config.toml
n_layer = 15
d_model = 192
n_head = 6
n_kv_head = 6
head_dim = 32
d_mlp = 768
vocab_size = 528
activation = "gelu"
norm = "rmsnorm"
norm_place = "pre"
norm_eps = 1e-05
positions = "learned"
qk_norm = false
attn_scale = 0.177
bias = "none"
tie_embeddings = true
parallel_block = false
init = "trunc"
init_std_qkv = 0.0361
init_std_o = 0.00658
init_std_up = 0.0361
init_std_down = 0.00658
optimizer = "muon_variant"
lr = 0.0111
lr_mult_o = 4.0
lr_mult_down = 2.0
beta1 = 0.93
lr_head = 0.00558
grad_clip = 2.0
warmup_steps = 200
schedule = "wsd"
decay_fraction = 0.78
decay_shape = "sqrt"
final_lr_fraction = 0.05
batch_tokens = 65536
seq_len = 128
doc_mask = true
train_tokens = 292100000
steps = 4458
dataset = "wikipedia_en"
MLP neurons of a small language model. Each row is named by its layer, matrix (down: output weights) and neuron, and shows model dimensions 0-63. Each number is 128 + 24 x the weight over its row's rms, rounded and kept within 0 to 255.
After each neuron's rows, "fires before" lists the tokens most often just after its 100 highest values on Wikipedia text that the model never trained on. A number after a token or word is its count.

L11.down101 [107 144  91 121 129 157  78 125 126 132 192 128  94  99 109 109 137 140 122 166 168 124 105 135 110 133 119 106 128  66 146 177  96 154 132 126 164 144  93 114 130  89 123 135 144 101 155 114 138 171  89 102 142 114 127 122 139 138 113 134 120 130 181 108]
fires before: "le" 32, "l" 14, "al" 14, "2" 6

L8.down558 [129 157 135 110 141 141 117 100 158 128  87 119 108  79 163  81 140 104 132 108 144 126 127 116 119 116 131 164 150 128 137 161 158 126 128 164 183  64 109 126 154 172 135  85 107 122  96 138 128 113 153 170 138 127 109 124  70  76 102 138 131 175 137 113]
fires before: "8" 14, "4" 12, "1" 11, "2" 10, "9" 8

L7.down283 [119 119 126 146 113 163 128 152 180 115  90  92 142 138 165 150 172 118 158 150 108 112  97  81 125  99 179 136 135 134 123 151 119 148 131 140 105  61 143 111 144 140 154  82 107 144 171 143 100 119 123 158 139  98 139 110 159  91 120 112 137 128  83 112]
fires before: "3" 15, "5" 12, "8" 11, "9" 11, "7" 9

L11.down173 [102 123 136 117 127 142 110 138 171 112 184 145 135  80 131 109  91 152 127 180  73 133 136 114 123 139 114 175  89  85 151 141  99 106 115 116 124  79  96  98 139 125 100 131 114 130 149 132 122 160  85 127 142 134 122 138 107 130 134 150 146  79 107 124]
fires before: "ur" 19, "l" 13, "le" 10, "ar" 7, "ro" 5, "r" 5

L12.down357 [108 143 106 146  76 107 127 112 159 150 146 134 182 137 139 139 128  82 132 153 104 140 133 156 101 151 117 151 177 124 146 124 113  99 123 139  95  95 130 162  84 156 136 117 112 145 127 126 123 121  99 178 112 107 131 126 122 128 132 160 156 181 143  64]
fires before: "u" 32, "p" 10, "9" 6, "4" 6, "7" 6

L5.down49 [120 144 155 193 133  63 145 138 150 140 161 126 137 134  99 122 117 142 116 166 132 120 121 121  84  87 145  98 137 129 140 167 156 183  96 134 121 122 140 156  79 125 122 144 119 184 125 174 129 113 119  89  84 132 113  79 119 121  85 122 138  82 168 162]
fires before: "it" 11, "est" 10, "ol" 10, "is" 10, "art" 9, "t" 7

L9.down446 [136  79 119  97 176 133 109 160 161 157 123 123 122 131  79 122 108 137 148 141 138 153 128 118 133 100 126 166 105 111 111 124 126 115 101 168 149 155 158 181 156 139 106  85 133 116 117 138 110 127 126 104  97 119 111 154  98 145 172 165 127 147 138  76]
fires before: "en" 22, "r" 19, "ip" 11, "ed" 10, "im" 4

L7.down220 [128 134 125 143 128 121 152 142 126 174 105 127 160 143 139 131 131 140 117 158 119 135 108 101 104 132 110 127 109 147 164  94 131 138 102 133 125 132 104 146 107  86 170 118 125 165 134  82 128 120  82 139 135 102 163 114  99 144 132 106 148 110 103 116]
fires before: " the" 17, "an" 16, " a" 13, "r" 9, "a" 7, " an" 4

L11.down622 [130 107 140 135  94 141 151 154 138 125 193 121 127 109 113 122 120 144 142 129 131 153 127 116 144 119 121 104  96 188 150 125  90 109 125 146 114 109 147 124 118  98 112 141 140 125 150  83 107 177 145 108 155 108 180 117 115 145 115 123 103 124  98 136]
fires before: "e" 49, "es" 10, "ed" 9, "ation" 7, "ut" 4, "en" 4

L8.down117 [130 183 158 119 151 157 158 115 127 133 111 148 126 149 122 128 128 122 119 132  59 111  97 138 124 155 114 134 129 136 162 133 216 125 105 146  86 137 104 135 147 112 161  98 127 103 127  89 163 101 128 159 107 125 150 143 139 155 161 134 123 132 137 128]
fires before: " the" 30, " a" 11, " " 8, " m" 5, " h" 4, " his" 4

L4.down535 [123 112 117  89 141  87 121 132 134 111 137 176 122  73 136 123 148 145 128  88 111 140  98 169 111 125 154 125 166 157 116 116 191 150  99 172 124  96 152 120 127 125 121 119 161 133 124 150 123 142 127 152 136 124 147 147 140 108 146 139 140 100 126 144]
fires before: "t" 14, "gh" 14, "k" 10, "em" 7, "o" 6, "um" 5

L11.down534 [108 137 156 131 128 104 131  96 105 135 106 102 133 104 118 109 127 130  96 140 122 115 156 146 115 128 111 132 143 140 118 136 153 145 115 123 170 119 125  81 138 174 123 123 123 136 136 143 146  59 142 124 111 131 115 141  89  87 108 165 124  91 134 122]
fires before: "0" 12, "3" 12, "8" 10, "5" 9, "2" 9, "t" 6

L7.down395 [105 131 106 122  98 154 105 107  91 134 127 153 136 137 147 111 122 143  97 145 147 175 144 116  96 129 107 152 127 137  95 129  66 136 124 127 132 128 120 186 104 134 140 110 172 118 105 124 163 194 121 147 105 128 138  91 141 129 147 153 120 117 124 147]
fires before: "ed" 15, "e" 11, "}" 9, "es" 7, " S" 5, "ap" 4

L7.down404 [127 117  96 166 152 143 102 120 161 101 150 156 126 127  99 154 127 134 146 122 130 165 120 125  77  67 112 134 143  87 117 106 138 164 118 133  83 108 112 122 124 124  95 134 132  96 133 137  91 134 126  97 159 103 141 144  92 153 135 182 149 105 138 128]
fires before: "ed" 28, "gh" 14, "ation" 10, "es" 5, "e" 5, "it" 4

L7.down212 [141 126 164 129 133 145 125  89 130  57 160 129 152 105  90 111 174 133 115 133 145 115 145 131  58  93 180  95 114  84 115 103 107 125  99 138 142 157 126 127 133  92 139 122 129 108  82 121 136 121  72 135 125 161 138 138 118 147 108 117 147 108 112 156]
fires before: "es" 17, "or" 14, "ed" 14, "ation" 11, "ing" 8, "el" 6

L12.down39 [114 113 141  78 132 137 145 140 138 132 163 120 147 132 140 160 118  97 160 145 169 145 136 120 154  87 118 131  76 161 115 106 129 144 125 155 130 133 133 129 158 106 118 136  97 137  74  93 107 123 140  65 126 117 175 134 102 155 160 135 127 146  95 128]
fires before: "ard" 23, "ay" 8, "on" 8, "ion" 8, "r" 6, "en" 5

L12.down448 [131 114 154 110 124 147 138 116 143 170 201 139 137 119  98 155 146 148 152 115 117 150 135  79 168 151 167 176  99 150 130 108  91  86 129 150 138 106 138 162 113 150 152 159 151 116 116 106 124 158 102 118 110 130 166 125 109 124 148 135 116 139 103 162]
fires before: "on" 20, "ur" 16, "es" 8, "re" 6, "o" 6, "e" 6

L7.down466 [126 166 134 135 143 100 103 140 161 137 145  80 138 148 123 127 108 147 118 155 110 106 164 114 122 162  89 135 167 136 128 181 143 133  93 138  93 115 109 148  88 101 135 126 137 121 124 129 142 128 144 117 111 190 117 134 111 131 138 140 126 117 143 114]
fires before: "t" 25, " the" 12, "ct" 6, "it" 5, "ect" 5, "er" 4

L9.down210 [150 178 117  95  89 108  95 126 144 145 147 133 142 137 122 114 156 119 132  69 154 168 144 139  70  92 116 151 147 129 130 114  48 161 126 159 132 171 131 109 137 130 133 108 149 154 133 135 138 121 140  72 123 133 140 111 138 131 114 142 132 128 108 146]
fires before: "ed" 32, "e" 13, "t" 6, "h" 5, "s" 4

L11.down193 [ 66 169 122 102 103 167 149 130 113  72 109 115 170  96  91 134 108 135 134  73 165 144 115 135  82  92 117 147 113 107 160  96 165  96 129 118 111  80  98 113 133 120 132 147 148 124 114 142 149 115  92 159 126 134 128 159 144 186 126 150 114 119 111 123]
fires before: "es" 25, "us" 8, "u" 7, "ain" 6, "ed" 6, "or" 5

L9.down491 [186 199 177 124 143 129 154 116 110 124 137  75 157 103  66 162 133 153 128 115 143 142 162 151  93 109 124  80 177 124 146 137  76 135  88 114 115 154 129 108 117 128 142 156 151 125 100 137 126 135 133 124 122 122 112 125 133 127  99 108 161  98 152 111]
fires before: "es" 12, "i" 9, "ed" 9, "y" 9, "ive" 7, "or" 6

L4.down658 [125  96 132 117 163 123 140 151 159  91 129 106 115 118 156 156 162 115 100 130  85 120 101 168 140  93 154 103 185 130 143 154 101 124 145 110 133 133 172 132 137 148 173 109 120 121 129  65  87  73  90 174 107 116  99 159 124 136 192 133 151 147 122 124]
fires before: "am" 40, "le" 15, "l" 6, "x" 6, "on" 5

L7.down638 [161 140 134 129 104 141 104 186 139  96 136 120 123  83 119 135 123  87  74 132 144 103 172 145  90  88 106 111 176  74  96 177 100 120 148 126 113  85 168 127 124 158 114 116 161  86 121 134 114  99 147 137 132  95 100 138 148 143 150 106 101 112 116 123]
fires before: "on" 25, "ore" 10, "l" 9, "ur" 7, "z" 6, "ess" 5

L12.down480 [159 147 120 147 192 130 102 132 139  71  96 111  70  95 134  92 130 157 147 141 173 144 125 110 109 153 124 102 161 143 140 147 125 122 165 129 139 126 117 133 141 109 133 126  91 116 121 144 110 163 130 144  89  87 103 194 115  63 129 156 136 117 166 151]
fires before: "x" 13, "re" 12, "el" 10, "k" 9, "z" 9, "le" 8

L11.down109 [124 172 148 127 159 122 137 134 143 146 127 129 102 113 192 162 129 149 162  86 113 142 104 111 149  94 132 115 119 197 142 120 122 153 112 141 107 110 123 162 149 161 121 127 132 122 105 134 108 154  88  91 150 118  73 120 148 117 144 103 101 111  97 126]
fires before: "is" 22, "r" 20, "re" 9, "e" 9, "y" 7

L5.down471 [120 170 115 157 119 164  75  98 126 178 143 123 103 136 102 163 115 177 134 102  98 129 104 123  97  74  90 140 125 163 135 117 123 153 105 173 103 137 126  85 128 158 117  92 158 114 123 142 141 143 167 152 126  81 117 159 105 125 110 145 143 111 120  83]
fires before: "ed" 24, "ation" 16, "ent" 9, "ing" 5, "es" 5, "er" 4

L9.down186 [122 123 109 101 120  53  83 113 125 151 155 159 159 116 176 163 146 121 137 109 120 127 157 150 136 108 116 100 145 182 144 134 140 123 171 127 120  68 143 162 132 122 131 113 135 107 109 141 160 140  96 121  92 128 131 134  80 147 137 134  95 114  96 106]
fires before: "le" 34, "h" 16, "on" 8, " (" 8, "k" 6, "e" 4

L11.down367 [140 100 129 110 130 115 168 128  88 115 109 106 117 104 121  96 162 162 152  90 132 161 134 159 127 170 131 139 138  80 140 133 164  82 142  92 136 111 127 157 164 141 177 137 108 119 131  96 138  99 153 126 157 129 136 115 136 104 182 100 109 160 121 151]
fires before: "ed" 42, "e" 10, "es" 7, "ing" 5

L3.down727 [152 170 162 126 143 118 128  70 127  92 151 115 112 115 161 154 132 101 112 106 139 134 166 144 133 101 131 112 129 144 150 134  83 137 129 109 124 108  85 115  79 129  71  93 111 134 155 108 112 154 102 115 141 128 114 113 110 151 134 126 129 115 120 140]
fires before: "e" 36, "ic" 16, "or" 7, "y" 5, "ion" 4

L4.down488 [121 173 123 160 117  99 166  89 146 124 116  83 141 122 160 144 152 144 142 147 110 166 114 114 165  98  84 151 147 131 158 147 104 116 146 121 116  99  86 138 103 129 174  97 115 150 150 125 126 152 115 152 158  93 127 120 122 110 151 106 141 159 111 141]
fires before: "5" 16, "7" 11, "0" 10, "3" 10, "9" 9

L11.down683 [129 145 126 150 113 108 186 147 119 169  72 140 159 132 172 131 127 124 134  81 152 129 152 126 187 148 120 119 165 120 132 140  95 120 136 143 133 112 111 132 129 149 132 146 151 134 141 110 128 157 115 129 168  88 153 147  97 118 115 128 122 160 112 147]
fires before: "2" 15, "6" 10, "4" 9, "3" 9, "8" 8, "7" 6

L12.down238 [116 128 127  89 125  77 128 127 127 137  76  85 152 103 135 174 115 139 151 135 117 104 120 129 153 124 139 181 159 164 144 187 101 135 121 140 103 118 106  92 113  85 161 116 120 205 158 115 121 149 124 109 138 143 158 122 150  90 166 146 138 151 101 128]
fires before: "8" 11, "9" 10, "2" 10, "0" 10, "1" 10, "y" 9

L3.down1 [ 89 142 124 118 148 113 160  99 135 139 161 142 113 139 115 124 102 146 129 145 112 142 113 140 129  81 115 162 120 144 189 110 129 142  80 150 134 136 108 119 138  89 159 135 123 129 121 132 106 169  99 129  90 175 113 148  95 141  79 159 137 114  91 147]
fires before: "an" 29, "et" 15, "le" 14, "os" 6, "ut" 4, "r" 4

L8.down1 [136  91  70 163 122 119 127 129 114 152 167 104 110 137 134 118 105 145 125 109 175 154 127 142 109  93 103 116 135 102 131 141 103 132  88 158 107 144 115  45 155 106  73 116  71 114 108 136 125 131  99  92 106 140 118 156 105 132 114 108 127 149 170 120]
fires before: "r" 15, "it" 13, "i" 6, "ation" 6, "on" 6, "h" 5

L8.down58 [ 96  89 139 104 130 158 168 156 145 109  84 139 140  94 129 132 141 116 140 119 106 135 122 136 150  93 118 128 120 120 163 125 157 140 150 113  99  95 129 145 103  97 137 169 110 116 117 131 156 141 108 168 138 156 105 105 123 110  93 124 131 151 132 140]
fires before: "as" 48, "or" 7, "ent" 6, "u" 5

L4.down450 [146 122 123 102 125 111 123 104 138 122 138 134  93 147 142 129 153 168 128 145 155 141 137 148 131 131  93 131 134 161 101 141 145 102 101 111 115 111 122 164 149 120 130 148 108 112 144 161 136  97  89  86  93 155 174 117 119 136 136 107 137 139  95 134]
fires before: "e" 37, "le" 9, "4" 4, "al" 4

L9.down41 [123 108 123 106  83 160 162 135 124 160 145 134 100 123 127  94 144 142 144  70 122 122 141 122 117 108 150  94 137  93 150 126 140 122 123 119 130 114 142 118 134 124 118 103 138 135 143 172 104  85 140 128 119 109 138 109 141 134 150  90 124 144 133 164]
fires before: "ed" 30, "e" 14, "ing" 8, "er" 6, "ant" 6, "s" 5

L8.down77 [133  89 159 108 117  62 120 114 124  93  68 151 128 133 123  91 147 120 156 134 177 151  95 154 112 150 110 149 129 184 128  89 122 119 144 131 109 151 125 114 173 155 182  65 138 107 143 125 120 135 123 160 112 122 110 180 123  91  89 142 125 137 129 102]
fires before: "k" 12, "re" 10, "el" 9, "in" 7, "le" 7, "b" 6